{"num_hidden_layers": 10, "norm": "layernorm", "bias": "all", "init_std_up": 0.0173, "learning_rate": 0.00115, "beta1": 0.9, "lr_head": 0.0076, "decay_shape": "linear", "final_lr_fraction": 0.05, "batch_tokens": 65536}
MLP neurons of a small language model. Each row is named by its layer, matrix (down: output weights) and neuron, and shows model dimensions 176-271. Each number is 200 + 30 x the weight over its row's rms, rounded and kept within 0 to 999.
After each neuron's rows, "fires before" lists the tokens most often just after its 100 highest values on Wikipedia text that the model never trained on. A number after a token or word is its count.

L2.down51,245,188,199,168,218,188,238,166,228,196,207,187,205,159,167,210,231,189,249,152,149,170,201,292,196,162,219,256,184,254,171,201,190,207,232,263,175,203,213,174,241,190,177,197,261,208,199,246,137,216,196,250,200,201,219,167,171,220,221,224,254,166,221,205,189,263,169,191,173,203,132,215,191,225,205,177,165,181,215,195,119,247,218,218,212,211,194,217,217,193,199,138,218,128,158,203
fires before: " " 61

L7.down908,173,269,218,191,224,218,237,199,242,218,198,129,239,221,264,154,192,242,204,202,211,207,196,175,223,214,185,190,160,195,167,218,197,199,200,146,159,227,164,231,235,179,220,194,209,208,209,259,185,205,174,206,259,201,241,135,203,215,115,151,151,221,161,206,204,166,205,168,188,164,189,258,180,206,232,135,254,167,244,224,221,263,223,188,220,198,186,248,210,218,210,211,222,200,214,231
fires before: "2" 34, "3" 9, "field" 8, "ll" 4, "te" 4

L7.down1479,184,213,159,161,158,198,166,177,259,183,230,179,268,244,218,185,196,236,185,173,243,221,116,240,239,245,239,191,197,145,200,177,197,257,203,235,220,198,160,231,225,192,202,222,214,169,225,139,186,215,177,246,179,165,198,235,176,213,210,210,143,275,256,224,180,202,218,239,166,197,220,135,234,213,172,220,218,215,208,204,174,176,200,198,219,201,264,206,186,167,237,154,193,264,182,246
fires before: "|" 95

L2.down93,181,222,246,156,236,204,175,193,196,226,210,223,181,172,175,165,203,198,222,216,187,204,232,226,174,153,210,125,178,156,166,195,213,184,223,217,168,204,206,189,164,189,232,223,185,203,200,149,203,170,191,195,161,218,174,217,178,176,220,192,221,214,219,199,237,211,199,212,210,254,190,168,262,202,186,166,158,240,269,231,197,171,181,204,248,262,201,169,186,226,193,165,191,173,187,241
fires before: " " 25, " |" 24, " Goals" 4

L7.down1189,180,225,187,177,196,230,132,190,196,217,150,208,176,251,192,224,192,215,184,195,198,213,149,155,220,198,196,206,137,196,130,220,232,205,222,178,210,192,210,196,232,224,169,194,203,175,209,231,191,230,215,209,227,258,184,220,208,226,169,252,194,161,196,203,154,215,179,194,227,180,172,255,211,195,173,204,194,218,202,189,167,184,259,222,187,240,229,171,215,206,219,167,223,166,130,171
fires before: ")" 60, ")\n" 21

L2.down973,164,226,179,255,193,204,241,171,182,239,158,234,196,215,144,216,205,206,202,215,180,203,221,234,143,125,170,213,189,264,246,176,161,250,227,203,187,250,218,223,195,192,234,195,160,217,236,142,157,200,216,188,191,174,189,194,207,200,256,168,273,220,205,212,204,193,194,252,218,180,191,159,239,193,179,196,199,204,211,170,202,176,108,226,211,215,223,194,189,208,184,157,231,188,97,204
fires before: " |" 28, " G" 11, " S" 6, " P" 5, "ts" 5, " L" 5

L7.down602,238,221,212,183,180,169,229,192,165,214,224,199,221,199,192,220,194,184,210,233,210,226,161,173,164,163,188,201,172,206,275,218,197,176,217,205,222,197,161,196,275,173,236,189,219,191,203,230,203,235,204,171,185,168,205,179,201,191,145,206,201,204,173,198,263,156,232,213,165,151,152,218,188,236,194,196,188,225,185,200,187,208,230,203,225,214,186,226,205,182,182,219,256,172,249,179
fires before: " |" 29, " to" 10, " |\n" 8, " that" 6, " " 5, "ad" 5

L5.down152,184,265,217,200,193,232,194,226,244,225,208,156,202,205,229,210,193,230,173,198,229,226,199,209,195,190,204,198,156,223,132,196,164,170,208,202,162,192,177,206,159,236,205,141,202,214,152,182,207,211,205,236,293,177,232,205,211,195,191,222,210,223,208,181,176,195,174,253,183,206,153,209,187,169,262,157,230,208,193,195,234,161,178,153,187,267,185,141,193,185,177,230,201,201,201,164
fires before: " of" 44, "s" 5, "uation" 4

L7.down1495,208,178,200,167,223,194,234,197,203,232,239,165,173,179,182,186,173,187,260,230,203,198,218,183,213,209,152,175,166,213,161,251,219,193,232,228,187,176,145,227,193,200,202,163,224,196,182,179,199,215,244,163,208,166,201,195,136,180,195,155,215,157,223,182,181,201,239,253,232,207,207,177,283,198,216,187,194,191,141,227,255,218,188,230,206,227,196,171,245,209,195,282,190,161,180,195
fires before: "3" 31, "2" 15, "|" 5, "02" 4, " |" 4

L2.down36,218,247,206,179,182,189,196,230,213,146,225,172,253,189,135,249,201,228,231,186,250,221,167,257,180,188,240,184,178,285,160,225,193,157,155,180,161,195,170,148,176,198,196,234,167,200,209,223,162,160,184,192,154,158,153,242,247,196,232,199,214,247,212,168,212,200,155,195,174,259,194,222,190,177,209,193,222,242,209,216,200,164,211,161,245,206,206,222,300,227,168,167,241,184,191,188
fires before: " " 44, " |" 9, "00" 6, "25" 5, "}" 4

L2.down492,249,209,220,221,140,245,214,206,237,199,170,198,177,163,233,273,235,210,199,211,72,192,191,214,194,201,197,166,203,220,172,169,208,188,208,209,236,237,237,233,264,216,204,214,243,193,198,198,208,227,239,198,225,167,188,210,247,179,162,178,217,227,202,154,221,251,143,203,212,170,182,185,143,186,221,203,214,242,235,189,221,193,227,176,212,177,229,176,217,256,158,193,212,158,157,205
fires before: " " 41, " −" 6, " |" 4, " L" 4

L2.down1448,227,260,216,257,187,194,137,205,239,187,157,212,197,164,202,205,210,199,144,180,221,231,235,199,176,207,199,211,214,176,223,205,203,253,187,217,156,160,197,208,266,169,257,152,208,208,199,197,173,217,221,201,190,162,233,181,140,170,201,249,199,240,171,195,185,198,135,172,204,210,191,231,212,214,200,214,207,180,163,219,209,177,162,198,173,173,209,189,195,233,163,145,215,184,246,169
fires before: " " 38, " |\n" 9, "att" 5, "25" 4

L2.down1267,213,218,217,196,209,158,242,161,204,174,152,191,171,170,198,222,162,218,167,240,211,199,234,230,204,162,214,193,179,219,225,220,197,207,187,167,164,208,207,172,160,170,142,221,160,176,198,200,176,221,192,199,204,194,230,192,247,179,230,221,204,229,172,235,133,219,210,229,180,200,148,171,207,190,233,230,220,194,169,204,208,194,161,164,226,178,206,241,204,185,184,229,252,194,211,199
fires before: " " 62, " ." 13, "00" 5, " Cap" 4

L7.down874,206,154,127,145,223,236,177,174,210,186,202,181,209,223,179,161,244,195,169,194,207,244,214,212,174,213,207,198,207,197,217,201,248,206,195,230,228,220,211,189,188,252,191,184,217,265,227,176,175,201,196,165,217,224,230,224,220,189,133,213,248,254,179,226,182,229,218,238,188,146,179,230,156,249,204,245,157,187,185,236,168,198,217,211,178,147,183,210,173,200,233,207,182,169,186,243
fires before: " to" 17, " on" 12, " in" 7, " with" 6, "ing" 4, " at" 4

L2.down126,200,166,150,213,210,192,207,157,206,215,203,214,245,223,141,207,145,158,227,187,250,197,179,202,283,198,208,211,200,121,178,190,196,157,183,234,209,175,172,202,212,248,205,226,240,221,248,221,239,184,239,187,225,143,215,204,254,217,200,228,171,220,185,159,167,123,266,196,203,218,203,215,231,162,185,249,188,225,151,216,171,166,188,223,219,189,224,222,212,190,146,159,176,173,203,257
fires before: " in" 23, " at" 8, " with" 7, " as" 6, " to" 5, " from" 4

L7.down1264,183,168,209,145,193,163,184,180,176,283,215,204,173,198,182,203,196,175,267,219,198,204,224,245,219,228,215,164,223,189,206,236,193,240,195,195,167,219,228,225,177,205,246,237,226,203,211,166,198,216,181,167,204,227,244,231,231,206,235,214,237,196,240,199,170,183,212,229,209,173,245,192,225,222,209,255,224,180,169,183,227,192,160,168,241,183,229,226,198,220,175,226,194,193,219,162
fires before: " |" 55, " the" 8, ")" 5

L2.down151,195,172,229,231,261,196,189,144,214,199,231,148,185,215,199,191,154,227,189,162,198,245,217,205,201,194,187,169,188,184,178,198,190,147,160,232,183,237,204,204,163,181,227,191,232,189,222,212,168,199,230,195,142,183,197,232,194,182,191,198,206,129,261,183,202,222,209,151,202,216,208,207,201,210,207,177,188,222,181,197,151,172,263,193,229,188,210,172,225,189,265,224,190,201,212,201
fires before: "|" 58, "-" 41

L2.down594,244,193,213,161,205,214,214,185,197,129,265,193,205,252,230,152,255,241,205,237,185,240,218,258,138,205,202,193,193,236,265,212,205,196,241,230,181,214,205,173,263,210,154,151,249,195,232,154,209,189,213,123,177,225,133,220,165,191,202,179,241,214,180,221,148,206,243,193,181,236,173,205,202,159,183,188,181,216,214,216,259,324,150,202,178,182,159,206,186,199,181,195,211,182,179,197
fires before: ":" 23, " of" 10, "=" 9, "A" 4, "Spec" 4, "ies" 4

L2.down125,211,212,168,133,192,229,222,213,203,196,224,206,157,246,201,175,195,198,164,205,183,234,177,239,186,208,224,147,139,230,176,220,196,181,220,202,256,213,118,191,149,165,167,249,217,214,208,236,232,285,171,185,141,207,228,193,205,221,254,185,225,185,177,174,237,273,220,211,250,245,208,195,212,218,190,214,175,250,143,213,209,247,162,185,182,196,187,199,213,227,207,241,265,132,177,191
fires before: " " 57, " \"" 8, " S" 4

L7.down55,220,195,168,201,206,188,164,187,184,222,191,112,158,171,200,181,267,195,210,199,219,252,214,206,216,224,190,238,245,191,189,220,271,235,213,196,187,192,214,199,175,220,156,134,190,170,193,151,205,256,200,180,254,117,184,188,239,207,169,215,216,260,189,238,221,123,272,234,168,193,189,203,189,197,192,239,236,208,182,207,219,209,276,188,160,179,214,252,198,161,190,176,106,172,200,217
fires before: "." 22, "2" 20, "3" 13, "1" 6, "6" 4

L5.down1162,205,188,212,177,257,247,181,201,142,163,202,187,170,168,212,220,228,188,222,222,201,195,196,221,179,265,163,247,169,185,204,171,173,154,214,230,155,199,279,198,233,222,225,186,257,224,181,213,191,195,179,208,155,208,227,191,140,250,206,220,247,228,287,197,212,229,194,237,181,206,223,197,130,169,241,192,225,233,189,219,202,238,164,167,183,207,189,193,250,218,168,202,209,151,250,128
fires before: "," 59, " of" 5

L2.down1224,202,181,171,185,219,217,263,195,177,210,217,204,206,281,235,219,231,209,217,172,102,195,178,175,157,159,196,187,162,235,229,157,248,179,211,157,243,158,237,202,155,158,193,173,194,181,206,185,189,217,240,183,205,172,235,171,169,230,193,146,227,131,163,196,267,125,204,190,246,161,223,208,181,179,203,241,197,188,171,197,244,226,182,209,202,209,203,237,177,211,184,181,216,223,241,203
fires before: "2" 21, ")\n" 11, " mi" 10, " (" 9, " •" 7, "^{" 5

L7.down1371,181,244,248,191,233,215,181,195,180,264,188,205,253,196,197,246,177,147,182,149,151,213,224,171,173,195,223,129,218,178,237,220,170,165,247,240,208,158,225,191,190,190,180,208,235,170,186,233,227,207,174,232,192,180,207,206,169,210,228,206,227,206,219,241,215,188,184,169,174,224,244,202,227,227,197,183,214,219,223,227,191,204,189,178,221,207,198,228,182,196,180,142,222,234,205,194
fires before: " is" 29, " was" 27, " (" 8, " has" 4

L2.down205,176,245,206,214,245,156,151,214,193,222,200,190,237,192,241,142,236,218,173,129,225,228,176,205,198,175,165,180,205,174,171,228,194,206,183,266,188,210,202,207,215,171,232,181,191,221,179,194,173,184,184,207,208,191,170,204,245,210,204,257,196,146,182,183,154,249,212,222,217,214,213,186,196,204,190,211,236,253,245,238,211,204,220,197,145,183,154,139,228,184,241,173,199,198,210,204
fires before: " " 56, " |" 7

L2.down534,148,180,202,205,243,173,187,146,183,169,213,161,208,188,216,203,218,203,199,205,200,188,206,164,165,187,191,194,183,239,191,248,199,208,171,215,202,158,239,251,233,243,219,186,229,193,203,220,200,193,144,270,162,216,196,257,179,225,270,266,153,187,181,198,171,204,259,203,225,269,185,180,171,179,218,101,187,201,187,221,192,199,182,203,189,204,224,199,173,170,187,280,200,173,200,194
fires before: " " 52

L5.down1118,169,218,249,231,236,223,185,176,192,201,163,196,180,163,186,197,196,202,198,201,226,236,195,222,257,226,205,199,154,205,159,218,204,194,238,210,164,233,200,241,148,175,187,166,246,203,184,188,196,187,224,210,215,199,173,248,191,259,185,199,105,203,252,223,241,214,185,196,176,224,186,161,183,225,236,185,156,170,206,209,145,180,197,176,188,239,182,206,170,259,238,197,168,167,175,192
fires before: "|" 37, "-" 32, " " 22, "." 4

L5.down1527,190,181,135,194,185,209,194,171,201,210,198,208,178,189,235,203,247,210,185,200,200,196,193,161,209,180,167,176,209,239,210,230,245,207,220,163,199,215,154,227,170,176,169,227,218,245,250,196,220,230,219,196,268,230,149,181,168,254,256,204,203,220,159,178,233,210,194,224,202,223,226,186,217,186,213,222,196,186,180,197,149,195,178,237,189,195,202,152,170,214,208,206,178,155,156,175
fires before: "|" 31, "|---|---|---|---|\n" 8, "|---|---|---|---|---|\n" 7, " |" 4, ")" 4, "|---|---|---|---" 4

L5.down92,222,186,184,173,244,185,176,222,227,220,191,237,162,184,158,239,234,223,153,221,233,168,172,214,220,195,185,241,166,202,161,174,170,218,259,161,220,183,198,201,147,206,237,269,165,198,151,225,195,249,213,187,213,237,185,195,245,117,219,206,166,201,234,206,206,234,206,164,230,202,206,194,216,179,170,227,183,192,186,222,148,202,209,236,223,228,176,261,212,222,176,210,203,209,152,170
fires before: " The" 22, " In" 15, " He" 8, " It" 4, " However" 4

L7.down426,172,258,172,233,197,212,179,196,197,281,244,207,155,206,237,200,172,138,207,218,262,198,177,201,222,177,256,217,212,156,208,216,217,175,212,183,211,204,226,270,224,223,157,157,164,198,250,211,161,190,189,188,207,205,207,233,165,206,213,172,166,259,186,156,203,175,218,303,221,213,207,220,185,231,238,228,246,226,181,201,164,177,155,240,198,220,182,193,189,226,202,176,179,181,181,199
fires before: " " 42, " January" 7, " March" 6, " May" 5, " September" 5, " October" 5

L7.down1532,242,214,189,226,221,212,175,205,196,170,250,186,179,180,169,181,134,175,279,188,178,178,147,205,167,160,221,224,177,199,209,209,231,176,175,165,235,182,167,171,235,194,160,159,209,225,227,180,182,188,164,173,229,202,251,192,243,236,231,188,225,205,172,162,191,212,132,173,233,194,193,170,196,205,186,212,206,170,172,208,216,213,174,256,183,235,209,205,226,132,193,193,209,177,177,238
fires before: " " 36, " April" 6, " May" 6, " the" 5, " January" 5

L7.down145,206,148,241,210,217,189,170,135,236,170,178,205,230,187,204,180,172,198,246,116,182,201,207,256,201,185,181,240,161,167,204,179,170,206,244,228,149,218,257,197,206,191,152,210,178,200,171,165,188,163,175,271,183,222,182,219,228,197,206,229,200,157,200,238,172,190,240,230,200,165,203,229,201,279,215,217,169,253,183,181,196,195,254,214,145,217,171,180,178,196,159,225,154,194,169,214
fires before: "8" 27, "9" 18, "5" 9, "2" 6, "12" 5, "in" 4

L7.down1388,201,231,224,222,172,167,229,209,238,160,164,181,192,217,247,179,184,214,200,214,210,173,218,259,150,163,207,165,196,258,254,154,173,235,260,139,147,177,142,197,173,154,212,248,191,166,208,174,141,278,195,200,230,204,180,201,165,176,169,201,201,218,171,178,249,243,194,255,194,192,182,208,216,168,205,174,182,182,229,183,173,212,202,206,127,274,169,218,206,210,200,244,196,209,164,120
fires before: "s" 30, "es" 19, "ed" 12, "ides" 5

L2.down393,187,209,201,226,307,201,185,181,215,165,218,186,229,142,221,242,175,170,195,230,198,244,204,178,197,205,176,206,279,212,240,200,227,154,227,245,243,152,211,233,238,226,174,187,216,209,179,203,173,193,226,233,219,191,234,188,196,225,179,193,165,206,161,217,185,221,178,230,197,182,275,236,180,224,177,265,181,217,179,183,207,262,182,193,198,218,158,224,186,194,204,171,249,190,170,213
fires before: " |" 52, "ia" 5, "\n" 5, " U" 4, ")\n" 4

L5.down1035,179,179,167,183,215,164,229,192,198,219,158,216,234,182,202,182,206,234,191,169,238,219,186,205,191,323,181,193,201,239,204,232,201,202,167,184,192,176,235,225,223,231,197,172,175,208,230,186,215,233,191,190,190,225,198,149,151,218,168,164,177,254,170,206,234,172,236,229,220,194,190,160,163,234,182,197,179,191,231,164,191,195,162,216,210,196,179,170,168,196,217,214,260,257,176,158
fires before: " (" 33, ";" 9, " |\n" 4, " |" 4, " or" 4

L2.down1350,164,165,194,188,200,232,228,237,213,231,256,210,226,203,212,215,188,163,202,164,183,224,203,200,154,222,160,232,157,186,231,226,221,195,206,253,190,148,207,185,219,252,213,176,264,227,198,218,181,86,193,231,188,169,227,202,141,198,192,186,208,157,229,191,228,184,139,211,200,210,269,200,192,156,184,163,220,195,211,223,178,243,216,159,193,163,179,198,166,206,210,180,173,238,174,203
fires before: " |" 61, " " 16, " |\n" 9

L7.down1503,182,174,233,186,211,184,164,164,222,205,217,207,236,175,229,205,189,165,248,229,204,191,207,260,212,221,213,205,182,184,252,161,152,157,185,232,162,219,218,160,241,178,236,218,194,193,204,177,234,200,238,229,252,188,192,214,216,172,179,184,201,189,210,212,188,194,237,287,221,205,213,229,248,220,247,187,204,206,164,175,198,164,202,206,214,218,201,247,234,202,195,233,226,192,133,199
fires before: "9" 31, "s" 14, "10" 9, "8" 9, "S" 5, "19" 4

L7.down98,241,185,173,228,191,204,264,248,199,201,135,216,195,210,237,174,204,246,244,180,204,170,176,193,234,201,188,246,175,238,168,252,231,238,179,216,227,197,215,228,150,228,179,204,190,202,233,195,167,176,172,184,177,218,168,171,220,235,214,222,201,265,187,184,213,190,198,217,194,196,208,237,204,194,230,227,201,257,183,173,206,240,187,165,187,231,186,236,188,168,201,205,227,151,212,190
fires before: " " 55

L2.down1222,174,227,231,226,211,172,241,197,188,178,203,288,192,229,181,234,152,164,179,184,212,260,191,215,199,197,216,206,212,189,197,187,193,189,211,169,220,156,165,173,209,204,253,199,240,215,191,149,93,214,156,191,237,174,170,186,136,227,178,187,221,179,210,191,202,258,195,194,163,202,213,221,153,192,197,183,202,226,228,166,238,162,160,183,203,174,200,163,199,262,188,165,192,182,185,222
fires before: " " 37, " |" 23, ":" 5

L7.down6,195,135,177,217,197,223,237,189,234,154,163,183,141,181,172,157,206,171,247,198,206,167,170,249,193,201,151,221,212,214,233,206,231,202,172,186,176,214,215,194,153,210,169,210,224,234,298,179,196,216,184,223,169,184,151,176,201,173,220,203,184,218,241,225,144,256,215,196,176,203,280,168,252,176,204,213,189,161,230,142,243,232,188,209,169,245,220,230,220,172,240,193,216,205,170,143
fires before: "ing" 16, "ed" 14, "ated" 14, "ence" 5, "ment" 4, "es" 4

L7.down377,236,219,149,199,218,194,161,198,209,213,163,162,199,194,197,194,225,196,221,175,249,210,237,174,238,212,193,232,192,201,167,180,191,203,252,232,195,172,264,192,195,198,160,230,203,125,272,226,179,178,223,215,244,239,176,171,208,196,184,173,210,231,171,169,205,217,179,195,149,195,213,208,222,198,201,216,155,201,191,231,226,171,191,238,228,223,235,212,249,199,247,193,196,174,142,191
fires before: " to" 47, " as" 5, "red" 4

L2.down147,252,186,181,205,261,234,218,191,214,255,207,206,259,193,207,193,187,160,256,191,161,176,228,210,239,217,222,248,195,252,149,194,212,195,242,209,254,211,127,200,224,184,178,190,173,208,165,207,166,192,215,191,197,171,182,240,178,247,183,206,215,170,179,260,219,206,210,131,192,202,202,243,164,182,207,174,241,160,234,154,244,191,224,181,170,138,217,180,209,188,235,180,168,188,212,163
fires before: " " 41, "," 18, "." 7, ".\n\n" 5

L5.down313,198,224,203,225,169,188,198,139,229,222,209,221,199,198,224,200,220,172,176,197,243,191,215,221,196,167,171,201,182,254,191,193,223,201,224,234,190,239,181,170,183,133,170,207,203,270,176,190,185,174,145,188,190,185,179,182,251,222,233,150,164,218,213,251,245,141,210,277,221,215,220,183,204,258,180,237,233,199,238,182,155,165,174,233,172,138,210,158,203,189,170,216,188,202,168,222
fires before: "ian" 18, "ia" 12, "us" 8, "u" 6, "or" 5, "h" 5

L2.down1162,184,170,194,184,198,175,175,189,256,187,153,220,199,166,194,273,131,170,194,261,172,215,286,196,189,211,231,178,169,183,221,223,212,192,209,176,199,213,165,165,181,218,192,210,169,198,179,194,227,198,176,196,231,170,165,189,224,190,196,229,197,162,178,227,168,197,222,170,120,201,164,262,219,196,210,251,189,212,222,221,222,208,210,199,196,223,230,221,258,225,206,173,194,190,185,172
fires before: " " 64, " +" 10, "." 7, " −" 6

L2.down1475,208,227,219,210,183,190,193,190,234,243,156,209,138,176,202,177,189,179,229,174,176,186,172,217,241,220,215,265,196,178,167,210,218,181,185,247,223,278,214,197,200,223,154,192,242,191,158,202,195,236,231,181,225,192,203,193,218,207,200,223,213,162,210,194,190,263,158,159,179,226,153,255,233,204,206,229,229,206,217,223,171,219,209,210,180,195,158,170,234,162,199,213,211,189,203,217
fires before: " " 35, " |" 10, "8" 8, "0" 5, ")\n" 5

L2.down597,192,216,206,214,238,182,184,207,249,186,227,214,230,185,209,215,234,228,172,163,169,231,184,175,157,166,225,234,197,247,210,166,167,152,244,189,181,156,147,190,211,244,217,178,200,210,192,220,219,225,191,179,183,225,184,245,223,135,228,191,201,203,209,146,225,211,195,172,186,218,221,187,247,163,206,199,198,281,190,197,159,124,172,175,242,250,198,212,218,244,193,180,273,156,198,188
fires before: " " 29, " the" 12, " May" 6, " February" 4, " with" 4

L7.down372,205,247,199,208,234,206,231,189,173,231,219,257,174,202,181,237,184,188,247,165,176,149,217,245,210,213,235,216,149,200,226,218,203,204,180,192,211,198,204,179,160,231,220,116,187,157,234,221,213,163,163,201,184,275,186,196,171,220,248,230,206,196,177,162,229,216,207,213,199,171,160,175,262,208,194,217,162,201,200,141,244,206,195,286,162,214,138,196,250,212,177,186,205,159,225,170
fires before: "-" 49, "band" 7, " " 7

L7.down1443,214,254,201,188,207,223,156,113,173,247,209,184,222,159,151,205,245,141,197,220,241,244,184,211,234,231,173,167,213,192,238,192,250,182,175,199,212,183,242,169,213,191,211,162,174,193,182,183,200,186,234,236,188,108,208,230,207,171,171,207,213,152,226,178,210,180,160,162,161,212,234,275,181,221,193,207,150,216,211,213,191,222,180,195,239,167,164,247,235,178,197,225,197,190,229,215
fires before: "," 27, "." 17, ".\n\n" 12

L5.down57,216,180,195,157,225,208,246,140,190,236,220,197,198,203,182,248,168,223,144,210,188,179,176,185,197,171,279,229,191,224,221,182,199,201,210,245,120,185,193,226,193,163,160,227,209,204,226,182,172,152,249,227,214,275,207,204,212,192,228,175,217,132,156,227,201,181,175,204,175,178,231,197,218,185,175,182,190,238,213,235,206,265,161,214,233,225,133,206,193,232,199,226,195,156,166,175
fires before: " by" 23, " to" 13, " in" 10, "." 5, " as" 4, " up" 4

L5.down831,216,190,201,170,191,215,213,180,184,163,189,195,184,214,149,225,182,166,219,180,178,175,196,205,253,246,243,228,164,233,178,197,240,211,227,176,239,175,203,224,213,216,172,177,196,191,217,155,206,212,165,207,194,162,238,154,245,222,152,242,167,182,208,141,212,264,225,202,225,189,190,237,216,190,211,242,228,220,179,251,215,165,251,145,197,223,222,199,239,200,174,224,176,160,216,179
fires before: " " 62, "," 4

L2.down954,232,206,212,259,206,216,206,180,177,198,216,217,195,231,220,224,186,178,238,199,259,216,173,239,218,189,285,136,174,244,209,198,154,224,238,225,194,214,166,204,204,188,209,170,172,247,203,108,181,204,142,175,205,239,225,185,156,201,239,188,186,206,166,252,185,183,211,198,222,240,169,234,146,200,186,209,200,185,156,233,177,208,204,175,197,196,238,208,196,239,171,242,148,222,198,176
fires before: " as" 32, " by" 7, "]" 5, " to" 5, " for" 4

L5.down768,196,195,195,219,177,242,218,197,200,207,239,196,232,163,186,200,234,210,185,152,216,233,180,199,184,234,150,198,224,233,182,193,212,193,249,184,212,226,218,173,176,186,160,230,231,268,201,196,195,232,213,173,215,149,161,221,245,197,203,204,221,244,192,238,239,234,226,186,220,191,159,149,152,263,176,221,233,174,234,213,187,185,145,177,191,202,131,233,232,205,242,243,208,182,200,189
fires before: "." 40, "|---|---|---|---|---|\n" 8, "″N" 6, "″E" 6, " " 6

L5.down939,177,182,224,208,166,250,213,174,217,170,191,248,236,157,201,230,198,200,191,201,198,229,144,211,198,181,235,164,230,158,202,191,227,192,246,227,178,199,177,198,198,177,178,167,270,221,140,161,206,194,243,216,185,183,252,230,200,227,238,209,219,231,228,219,179,220,165,215,160,183,180,205,246,186,201,160,236,240,191,154,186,200,266,131,192,124,165,139,238,229,244,217,217,210,182,188
fires before: "-" 62, " by" 10

L7.down27,203,150,249,229,193,184,155,138,187,216,187,209,224,232,162,192,207,208,215,193,199,240,160,234,186,259,236,196,188,158,238,221,249,224,250,193,190,173,237,225,261,203,166,218,174,206,200,200,195,206,154,249,229,182,221,257,159,181,134,256,228,206,143,237,225,273,143,203,200,187,193,224,235,225,170,239,209,299,201,246,210,206,152,177,234,184,270,220,214,248,237,172,149,184,185,233
fires before: "," 13, " and" 12, "." 11, " to" 6, " in" 6, " as" 5

L5.down908,181,147,209,207,154,150,268,167,199,216,215,187,230,132,167,201,258,235,214,229,250,200,166,192,145,123,205,215,191,292,201,234,193,189,220,187,218,211,221,191,180,183,198,163,172,214,233,220,221,165,185,194,191,250,152,206,207,173,186,185,193,164,225,205,149,226,170,211,224,226,158,222,139,196,220,216,190,167,176,212,239,175,190,194,237,198,191,227,227,203,199,199,212,213,219,254
fires before: " " 43, "icy" 7, " |" 7

L7.down833,200,132,210,205,243,194,198,121,218,185,224,222,190,206,240,235,162,189,191,228,187,236,192,281,188,160,164,194,208,173,213,231,156,158,245,199,198,193,186,196,178,254,169,199,155,212,168,229,143,175,268,233,214,208,250,204,201,150,199,188,232,200,207,204,162,194,209,214,177,117,218,161,247,224,263,179,259,165,182,187,280,245,202,216,220,206,157,196,159,175,192,237,173,218,234,218
fires before: " " 42, "m" 4, "0" 4, " −" 4, " +" 4, "p" 4

L5.down654,142,180,234,231,308,213,146,228,234,194,146,207,225,211,175,205,213,176,200,197,214,224,189,224,215,192,177,155,203,209,149,177,194,147,267,220,174,197,171,261,151,178,212,254,149,190,163,209,157,160,164,207,212,188,191,200,200,207,226,205,196,181,192,182,226,188,185,204,237,232,192,145,209,245,198,214,227,149,180,204,184,190,177,187,227,234,163,267,230,187,203,179,172,200,218,114
fires before: " The" 22, " He" 12, " It" 10, " In" 8

L2.down420,179,190,229,190,183,195,206,140,160,263,251,170,195,169,215,179,182,181,225,222,223,221,219,224,243,213,144,187,243,173,220,215,205,210,255,165,228,188,166,202,146,172,237,172,182,210,158,222,221,233,207,204,202,202,179,179,194,245,216,218,215,234,173,251,177,185,199,212,236,197,230,190,217,168,224,189,195,226,199,198,194,191,237,158,213,153,199,203,177,175,182,284,149,190,165,201
fires before: "," 38, "." 12, " with" 4, "\n" 4, " (" 4

L2.down740,240,185,198,214,219,195,200,180,181,244,251,221,221,195,182,137,142,152,207,212,201,144,212,220,172,229,199,237,207,141,206,201,154,199,230,196,208,218,170,207,203,234,222,187,250,199,225,181,206,172,210,174,209,179,152,186,160,157,164,214,222,189,179,234,158,180,197,193,199,182,232,227,184,215,164,258,215,193,150,223,221,176,230,193,183,218,206,181,223,184,233,188,209,229,244,203
fires before: " " 46, " of" 6

L7.down910,208,201,250,186,216,179,142,258,155,241,222,151,208,216,225,192,242,222,185,224,186,224,175,266,218,185,153,195,177,202,207,202,236,205,202,230,158,214,269,178,251,240,163,221,228,217,192,177,217,182,248,248,211,187,185,189,175,196,202,247,224,188,222,187,210,222,172,248,149,209,221,207,117,240,203,244,156,218,218,200,165,183,203,200,179,116,185,213,202,170,215,193,213,194,222,210
fires before: "\n" 15, "." 15, "," 15, " |" 13, ".\n\n" 8